{"vocab_size": 8192, "norm_place": "pre", "qk_norm": false, "init_std_qkv": 0.043, "init_std_o": 0.0, "init_std_down": 0.0, "lr": 0.00672, "lr_head": 0.00612, "schedule": "wsd", "decay_shape": "linear", "train_tokens": 490000000}
MLP neurons of a small language model. Each row is named by its layer, matrix (gate and up: input weights) and neuron, and shows model dimensions 64-255. Each number is 500 + 25 x the weight over its row's rms, rounded and kept within 0 to 999. Numbers have three digits each. A neuron's up and down rows have the sign that makes its largest values positive.
After each neuron's rows, "fires in" lists the words (lower case) most often at its 100 highest values on Wikipedia text that the model never trained on.

L4.gate729:528498446548523471457515450519528541475437477507488523487508490527501508495493542500451484467521467488552477470442494487517525487524506499487509505491492495533492495440437507550496541477474436500490516513527504523508475507490492486488482497484509442498517477485508516479512527510500498545528478522523499513473506446496487481527501471485473499472516465478549517504462526491484495499479464476481494517481528496485508442488487485475480471523501537487455537483543499465463488469506469513523507497461465526501493507491532498490468477512494525480511476485513485448508487521509457478
L4.up729:504550512488490521524497478471498488493496474476451482497486504523477517485511449488457486476469473440553534487457458518500528506498501483509489508516520469504503501503478486509518512509537491518504487522496498476499482503492490487515522529513477522495490429500512483458516510487509462501471474504462504526486475473533535492472460511470486501496515508476434533491447519506475499501519482539450529512493496560467537481498489520509481506470503494481501540490444468534470534447455496471525496507540515528516467533509543486541510420504458491527530513466508540540514510507477504510
fires in: "by", "of", "after", "until", "in", "when"

L3.gate623:465508534478501505485529549540510507513486496500488468527534498502536488480514492492490476518500471558491473490520492472523475531532477515491529479516467520513499464490453505514499517489521494550510523468514534476499466545460488512546534497458505496516548471484504526500477504480478497525541506499490513474483473487460480500517547495502521520483516464501506451472542458536478537532503506525526532511499488514477516505502520519542456528507533492553505506497495521486533535519482499511465467452564508502453517467490490509497502499460479511515481502495543497528510498460533453535
L3.up623:512542510484523498515491496498526477546508506500476494530521479486468436465510512536545462480498487518478448494507501546481496490531505522478475517498517547509533492458498497485493530531507485508507474469507519503471504453522504523490459548473498546504518501524467460500436487470498470515525480551562506529515478471489464448519457556536509460436508504490506515553532467507529490479508482485580504520486488534468501476510498473478492504499504485503470475485577532485519457530487496462509487509492485483521469510509469496478493478505510521506502480495517489477485513509476537487
fires in: "by", "caledon"

L4.gate27:480492472511524515490488564541522498486523502493497521504539497493492549482485515508525534505453527510481493473542496481481476520519493523497549537483523477521482506517483514464508528489491518539456491455502488411490529552487486509499521483485502496479544521452544523500506510467508484510487505483499502543509484511495481533510517499504492499468532535491493486542531521477483510470517492517496480495533494543490507485496483476435547503500465521468517533531510507510527494507498495490502468500512500509480505508473475501492449517504527436515522527512500539474520495508504511491
L4.up27:522466519476486504510488504487481494489506459492494516471502470502554474503480472450487490463481519543490544508510494502520509514506487484494487542517527522489509512505517485497505503500467513507522566522501477492520499506481511488583557514438521439501506469523476524500545508527528532511488486500484538510517491460490491467513508499532494505522489527505459461486498504493492479517500503492508545480444453491519539532539508486491529516459494514498470527542477489509478560477489519457476553451512502497492513501487544536490506543529534501509510486492453479514526468521476496497
fires in: "to", "can", "could"

L4.gate713:495467508520491500489502467522478525533492479520468507521537537470547483490508494509506520520496505551512483511498510470468499481501568488523469488499492507501512478470507493496521468483528494505547487486518505492495461484469519487502457509456509455433487505526498498484509479500484510477528483519521464522485487515528511472513463516479487481454489546540507510520504505491518544511508505523513457517495509503543477469521450482573525501538458501504518529550528495505534538507494530504544487523498495536496519496463465528487507481510510512533520480499480507457513511463513531498
L4.up713:513522515512494488489519519467485473536519509549452496504453506502506522493467457483508495479492458493465504497561491512524499512518477511480542484534440487489529522454487474503508481513508471476498475467497519473467502500500530475491520465464491464509484511498473510531535481482500506458509502522506481493506520475471502514542488489523435506539472540482477476501464501529465510490526473466541480554498495545494479486511510568497479537503471496509492460526503477512515498468491529474529482500494495499533465513498493486512481486485490467535530467514523499488507497482517507451
fires in: "was", "is", "in", "of", "at", "by"

L3.gate586:514517498440507499488503456486491507529541470507486509486430482495489511513512554459513525478491505517500489502518449515481445480497490480504408464459492512483469509518463510497492533559488538533492508503478516500494502507470483520517479506528506502447495495500533523471489496543487535465488480527507508534538490521490520449495528473523514494514521471523473484510454515501454484541489465475495517464493474503527473513530538525497500488482543520519509527503499492487525495526504555493518474479543482508468528494466517506506460496527491560503465546519486508479517469481513516510
L3.up586:516498505506512506477496544482523477520469512485543556489481529473536490477504466489476469479475468501498477510506464512483447474506480488487460495522486498495525512493502506505535499547490482515531523474532486492508562520496502524490539506520522500482526478470548506499560532461516525485470515491490512494492523486476497535498517485480513481496507483496471496544484467494510469498492543503512533473528502524496466515499518497500504493465445490477489530469478516517493474485545445498489495521496492542483505501470497516471508503506501504523470532527520518502500492535458567469
fires in: "and", "be", "but", "or", "fowler", "although"

L4.gate109:516473536506486498538493487485483487496502532529517506520511523478446495477521492464498468452534504469487447492471498499479496549489494494521463505477459530539513506471466469506531510505490497468503514489508474488511482462475536513491466497523466475540472463515518508503474523496478513521478488501525476531492471545474509547488463528492500517491497504469508448509481497524486516485434498473521461478504486533500534500502491490528528532531489483492493519462493482522507552503477502495514517518535508511497439463441506502490526507515500503490548525496489516495487457574524506555
L4.up109:479491526496526512457462522489514490505512465515514505495540470557548533521531485500480500516498486499504512499516493522517536490485474520485504466439534498485549496518509456511454484486492512505508569493511462511500535505519479493506487532497515490507487498483481502542512457480531480487500482517515509500433465495504519555463530536503514490490482520492519438498502504493537461471522506485474497492477500472516522540512463477480511545488505520529501523489515536516496486508551473493526493460501489527490526484555500470453528535507500482510531504492510486505474547549460513504
fires in: "the", "american", "known", "it"

L4.gate477:541512501462493490523508492485489467513534528460485535496447496518480488487511485480535488515475551506483477505473544508560513492511488527483440494470515489513535528449547515512503486493529484478447548471506485454514507501475514515493514504511515506468489526530490510455493503456492521495566512530513520480479473512544486447490515494536528507531464496474524541546528444478463497513497473523500543513515514515495474499490510504491532520499470513552526479536495488524528520510512487470531528545473513501496502482480511515516510505490466478521461531466503496475539484466522524460
L4.up477:480530485498523490499503434480520498467492487452440517526501504530501530494480531496530536526493538529482464467469555438470522546515512540456528467530496523547505556507495502510491490493488494536459486539530462524505454528524465512469513512508547505464476504536475521485527512547486484453541501517534502499502490477536523496483481501518470508510480523486551473529501501503470482495488465497529484518487470499510498518493503482507521480499504525519503517513483512492522496468482508477498441487500508528492483497494468488536536472461504506440499491451496509543474516471486543473
fires in: "that", "candidate", "them", "ferguson", "name", "n"

L3.gate710:527516514489511508465471466516482519447546547499543535521474481547477465484517539568491540511507480511466509536517549532515513460481541562485542474486472498525501474500512491497489503481520463498502539478512511471519535440512532474475535525537519518488532483557466504507495472453497534466475526518498484535471452496482507495534502515491499498484521507491530488505468505531487518513489468483498485498485514517532507500473465497542498511516507519485496456505470455483471512510489500497483494474471507465545452489510535480493487447479511498480495497542482520478478492486514477471
L3.up710:525548536505484480445449477497493510477500526485494515484464468524524488518548491493520475503473515524509463499496508500509493446454493501501495514500509490564523468520473509524506510472549510504498491539542485466471482498499510499497538491458485511474503555504506527485529513482521524482505537512541501473519523483480486484462504495532547517499459492501506498469518531513513511445470490503474480516533496477497486429494526496525430522468545492473518530528502506487513551505527503433498555517504495514539462544518504493481502469510496498525520488502548496481523520488516467515
fires in: "of", "the"

L3.gate701:508425472517459515520517517487503489472499498532456505501472457535533519512486503527522498485466497537503504509514494425500520476469503508542490492490458476523466535519541517483497529492494459475474536530522500488485432504484461461461548482464487489516532470528508553510482500480487505516497501467512509503517464552532510480463509509522522501467536513466517503503492507499496467501500522492472547516476505477470518483505488536502530532440496500501535479495533512451507490472505533509499487508482494484475511570499515448501496489491509511478494485475527538476505570499525522527
L3.up701:471477477539522495537540480511524518464505518532480523481491481449531462510491490515484493482497481496511547472500517473458495478579517531534514501506537484472517540481496539498557514448449521482483528489502503481519473493470499499499512491510524512474531528499472490555522531539491465534506506461512501477539516478539520533487521507478514505518470521523527501420499532495503522519438493516514511492505520505509463472486478446509476522471478546501478500508484511530500548540526491442527498485494472518478482516490459512467507453494465485475499489520536490525510523537493489516
fires in: "as"

L3.gate826:489490542492502451481481497465504503542479465521536499457438512504466520468510524501448514486490503534484458479543489533473464486522495486480527462490502473548472437494501498472494485515543535508497499469483526560491469505483486518490546524491492513466533480468478491453509519531525488513520511509496475541491496498526511482477464525471479496546515500521512496503484530489447533461474474505506510514522499495509518542468517441522464522511476493480506528470512502494460469504540474513533508517500494482469536530520504506498513503532486495559492516438475504494502476498509501499
L3.up826:524493538499477489507556494511551503495496543498449481537499449516476460530467484466475499502510497530487495494515534525505519496485488495538497489519506517471464511500495448494477521528475488545477474478557498514497506477513470490520493504527503574498460500494520515537503506538467579492497489491492488456488488520484545471528520504504551496478523512452497469486510463501466500510518508478479512488507454482455505478496515463498461498538536478503478523444472523481508512474497532478537497511530498492516487508528510494488502519498524472522534524512476482518546498479529471483
fires in: "and", "or", "orca", "of"

L4.gate379:526505497507470494493445524509507474492490476514501478501523476487499490528487473524496494492485495476445499534525478507512547500480500500540529495519494519527500468519516486519491526495466546540531509515465467506463507483517491487524554496502460484485560467510534482491449525493473546509521552480487477480513448481509501510447471484502469501492520496526553515504447476491563462541515485493501495486493489473517512524531509501454485511518492516524509524469479501524562542495481529559508515491549517514466494506471467492523512468505512559525512469492506494506468545508517500496
L4.up379:533492487502470507517515513500464435505498512530519475477458504517491506546486437507484467502522481454508526473514482512449516469464516496512530492509457469467489453518511500512497479512472525562468463509517504509508507505430508508488529491537483491504492487493519483530488496523495482521503577446463434507533462532524478555485475497487494509493471480491504531481492508502503483453526517526484526483525509503460443522513478513501498542510522512525496448520519453500504522478500527493475517495510512507518488518497503493501515511465441486499519472538504504543521531489506514476
fires in: "at", "around", "to", "about"

L4.gate257:481497499508453516540439519516532470524535498496514515529518465536494506507526494513476484508497506516531486502538567520496467506501500519507534498485484553522503527516508477540514499502500509464487479468515481518484465510558528489501474515513517495470521439523470476512490507525524539504494535471521448489487530511476471518501465503535463484485468445509533499513538481500463477511511491493540487491501518516551487515492510506499477461481489516523504501527526513513532506500482493516489519480476476546518540498472526591512483511479521503466530463516514522523492525474515493485
L4.up257:509479513528433540502478505492522530460472480465493521545531514541461462511488528493503515491479485463466477513484531498473505514509487539525534507517548495450540465471555486502523542545489501554502490477537513515482520489474492481481482567532495474487511492494508500516487491522485481474484484488507504488487526499471495526503502507507487546529476508467480497505497523505479510518507485536499505528497491524504503486505534486549509526496459487534477482550501513464487512483453493528547512494486533505535498545482501546456527475498510518513477483520500521507503484512527521475
fires in: "with", "under", "by", "at", "on", "to"

L4.gate236:495471546508494496482461508477507520510544488485526498536530520454545493462507489507503471554490478515527511506503495473579497500447507518515522489491478487488503468514540492516478507443500473527482540476481500482484470506524472506494499480502490466489511527494484513541514568511443477488485474503494439461522522474487473515488502540515518480478517522486528513510525494517513522526476485503511500522533490503498509495456518477484516486511472510494463498528519481505507461495527472514453478510502531529494525498441548519511485515486502505483511547516474445461502506524532520473
L4.up236:489531532539494499514544491495495580559512494498486466522494482485505540504504463461525510517511470538518503529500481512534467524494519475501528531547487504489494428527518525535497534487503471513475517479522525481477481485541495496520478472516490544492547523499506504517509510513493518507541501500488458482560482473537507510485497526539512503502498503458481489538531509501510516487515496533497525497526486537473495495510495506492547475486487508506466520501522451548510493516510477473464467529496515517495496496479486524506463485486486477469505522500486471425472504514493477450
fires in: "0"

L4.gate331:456498502497505420556497484477521445512499521453476477493536519448462495529563489505472467506480513479487460470541462497489547468463517502517479505526519480503499471490491532468511474508471480537509483475502503474470498526510495465536524513468498488464503538527504523493489502481475464507518493520476486508469468506493485477515481522519504473472445568507501504490495533530496481548489485494545498469550484529530517476479525528498502479540510507511506486457475473493486496509502517527480489503512442500490499521479474469487492484519510541565507454460537531503531514505500532479
L4.up331:492509456527475472508523488509516500460530487433558506526545497513533477500505476503498493470545492483484476484478480482487548502516530491487485544460524530478457469506498505501486525493526468476487513534484507526546477486530521491493497493482471508509512545442496506491475457493519481497544556529475504467442480521515482498492476507468493502477504538508474493495521483529485530522489511468542497500521523534509514514485499511489490463514481514511536524493501509516521508466488509448499506475509513482527512476528514473493542489476506540514470513454545546510519499512497530516
fires in: "by", "beijing", "ferguson", "using"

L4.gate471:524536483478482512516499436488521518487503521497470535456552530504504497485459493527547482515469459529519495492574494482512469495516521516469518475502528509510510506507516479501499463489491492488508519443537466518500477520525491477508510518471490523482519472474466502478492526488466514544505478530508508539529551470509487524467511511554455477506516501505475522515547513514499492518508497479474498504501439494487517505443510484479526518468489479520481512539536533504474530496534510495541521475500492491564477482488490489526494530515503510487521507507482503491494521514511565449
L4.up471:527512450513524498514510461483450521490494447512475500500508568502486511531509521455492458530520497552508514510509547490459535542515491493532512454530525518481498524516479476528495481510462512515455517492453470503478494496491499507490534485565501498507529517510525515519489522502548467536523509440521500485490481482466480480498514490524486520563501487485471503507531472532490488496504500521522485486484480530513496489505486522522497499486506534495537499489502481521551505511467449518490519489529467463460486493481488547491553539506515496501479493457490477496458471511505460503
fires in: "that"

L3.gate658:491479537469539490498485527496511486492540511464509500538520492519493470506517479444502531492526475500522485505485492494520454500475502491497459430510465525540502468480500497492466460504498513490479467557514509493468495461476476472514508496480434480480524470435516504535502511537463494497573499525492478506494526490498520495491510482504520480496532436486477554502474457505531496493489513491520534494494502488507528546511475493516452503486484507485521501503477507499493472532496492495483501531511511504489491491505536530486461519449469556483515498495508524492500481524462510491
L3.up658:461523454488538520502497482555470467481508505511481495511550474471518495504499494491465454482456522491507502506494489534508508516470461452506519478517523499505472442519496454492468532535503493501440487528529465511499518520524495525522520522519491510509486490471473501483494502521504480514490442477516487469488449496445520489501441519521507491533464491463539519505507506485465513488505550508530515495524501505520508542496456475533504502552457517519525503493475510462495512499516520511491563479478455481545480466521505481539508516522546499560478556543500515475448507515511507532
fires in: "and", "or", "orca"

L4.gate273:508507477448445484488490485503515494484491503483574494439470484533471498508495475546495492491513476483501466510481495451466544480488499469517508525461537508489519488498479498521493457491499499490489476498508485494502477512531529532504520514489461507527483542470498491498495487492484514523554488538469519506520480449480502512508488491480455488499479515542504489472487484504504500503496497512516487477508457529522493483453511512520548444485506530518488530473518501467475522504533532487526499482503521456498472502532503470493493532491474499505463543499509495482476503514471556482
L4.up273:498491488522461543498515503485543531496437522520508548508537486513459473486493525530476535488452488518476470518500573511533502488500472484460495531538513483536443449458481481573525474466502519476475518495516535521472509504551520482469494518509462446469468485498519482543499500517452513506486487522495476489497459470526476484524461482464522517495518498514480487525483473507503469536498477473491537491516478504550503486481544477504492476486485504509485519437540509526499481473473500508513504459520516536491524516502519512498498507500518564510533475476525500499454517497494480466
fires in: "by", "of", "with", "under", "from"

L4.gate355:497507478480525517497472508492509509520562443455557486475500518530530508481485522534526470501518519479486470522501539493488494519496513484509490554497504531477524521489466526519504498500491491497486496510470500492515488474499501466502464501501471491472526467517515512498519514505527532505489497493502520531511444473487523512570513540502481467524496453511485448499515456519522500539523503487526511529514466548481465511527509506501495506498541506507487492523512527513535534501532560516472506510465480546532500515516484493507485519484501545541534520449514487480530481483500522496
L4.up355:505504504492521514527517515489484503485463508539459514493515483485509448528504440486478488526471445534494482509512465523508478523522510511542459491511494517520477481488473466472527477515484466493486533567512512467479536526487499515539480462488478470492470514488541478537441499548505502516539557526503490500535551497497512543509489541533494496492478490511474489507447492525481512472495474526533501490496553511530469500464537497492504496480490468511468486482487483504479479504493514514507514528518517493465517490476503510515513470497529511485496482486475545503517601494506472526
fires in: "as", "from", "to", "into"

L4.gate174:531500500536504479478524451522468470465503501513500483469536483483507506456492512496489456479515472520493528516487537469484536496548532545477504480503471478504503498462503447492512476547518506467502499477522488526503470480468491508486498467509471514470547520468465521511512524490477508491490499519551487479515475498524514509496484498463481491447510485473545462476493491466489549476482474500520490510563484485502474516487529531486487532516484478536510492509505471496494574486522490511500502470492516492531520510437488486477509552458470462490515475531488464443515518494500537479
L4.up174:542496464453502495488480538506520536499463494486464531444527513488513581536504523507508459471508519494487528518525504513523511478455526510485520512500522542509505532510498480457545500491497497516491516509493479524470459487512498514531511536501550526513526534537549503491489522512535518512487490488490532487498482497483506495541495498477455486513491444494478492527507440475483473506534503535525506484530481448512512508508500485511510526521500519498432500526501515459510536514477530483509474522455494534479495492532465454521505492547495517515467506520477530484491512489492508487
fires in: "as", "plays", "it"

L4.gate382:496512512502501527488512515474505506558508480514485472465494506518508509473500473537486489456495484482480500500543481524524479556503477545535481490513555506513485510513506531476511469482504521523472463492521491502478505530510545500512475479499541501477511529481492509539513482543521513492550505484505500466535484487492464504502475490541474473474529489502533453458485473496516484452514490463467502482488486495489455505490475536522529516452444451541522473515455474438481521498536525510502544499500454508504512502465506493465518495440496478508486502535506517517493512485486526463
L4.up382:517503516505512508507474548503520488511500523519499485498500473510518504509434523531518511531464528513510511495484513504501491471490530504466461476495458472562523475514530501458505510520501481526484456503521494493518548495538503505508508479464491495449516459491521546514511474507536506493495478493505471447514455509519476485473466544519498494522495449483496479462451480448513508539459482477514512515487494459550503507520459475515551508476495485547482485501466488473456561514480483483475542536502484470529529542522535532507494502509493496475501521492485453483503507496531519514
fires in: "of", "the", "few", "those", "following"

L3.gate67:516532478474498469514532471482482536529488534489529493504504479512505528466496557490513487479427513505495533483504509538566487516550487495453505484509516512481508525473491467493501526495461470507487520486495498502513531506522498530476552480490528484526511491492458519480524503502516526473500505505512533462534484485498496504485503493490488519544466516476581461460466497518491501495539494509508503487462474531486538494461506491510523526463527495524462453520529467513496544490503530462490519449479487496501504485450472538482501541482549505511485520495536477491507502547508490525
L3.up67:502504501555525444447524488515489523480460479494515491516491467479491498482480490538485520471460460528482514484502538483561499511515508507452494553488502506526473523488484481502494470535489463489492509507505548503464492538501428467464480529408498487488542542486516416538477530489468480518502503511523493502525483493489496493501478488472520491473502518487453531478491472500506509466474496490528481519487477477495529509532467484519529514490482510493539503514488508495491461498494557490445541503519471536512497527510525537504482529499497526504476544514511501498499522500516498480
fires in: "which", "who", "that"

L4.gate233:552527487496528473517545438530514490500513503478477479504506520508483501460501500493494515501495514498501483510507480528452511489508485499476512426498478517510487498517481502518513465508477519513514490502512511482512525502492496509475509517523559535488505470460506492489502492462455471485479491459554532479489502464497481504499502519494500511484421504444517488478528504532496489552505429500509479469477508507536514488505496464501511509515476549502462511528520487475522508512476525497569531513506520491546517487455495529441509477474491478525494493502505506470490476509499529458
L4.up233:431519500498515533485517489491505503511538492486506517488487469508504514491498517484509476500492468513502514498483526487484464541518533474514454492471463501486512447531508523485550485518506513473493499495514528524475513484529474510476454473565478484476539497506509529510523521515464540471493498480498513468500486479469499512521547512445452526478455523521450459540545480503526482535487494489492480503493496515513522518556484520500458486468489503495483509471504491516558529522451492492517478536497522536475513499537471502499551529570501506509537520479437502438533536486502552469
fires in: "him", "them", "it", "up", "over"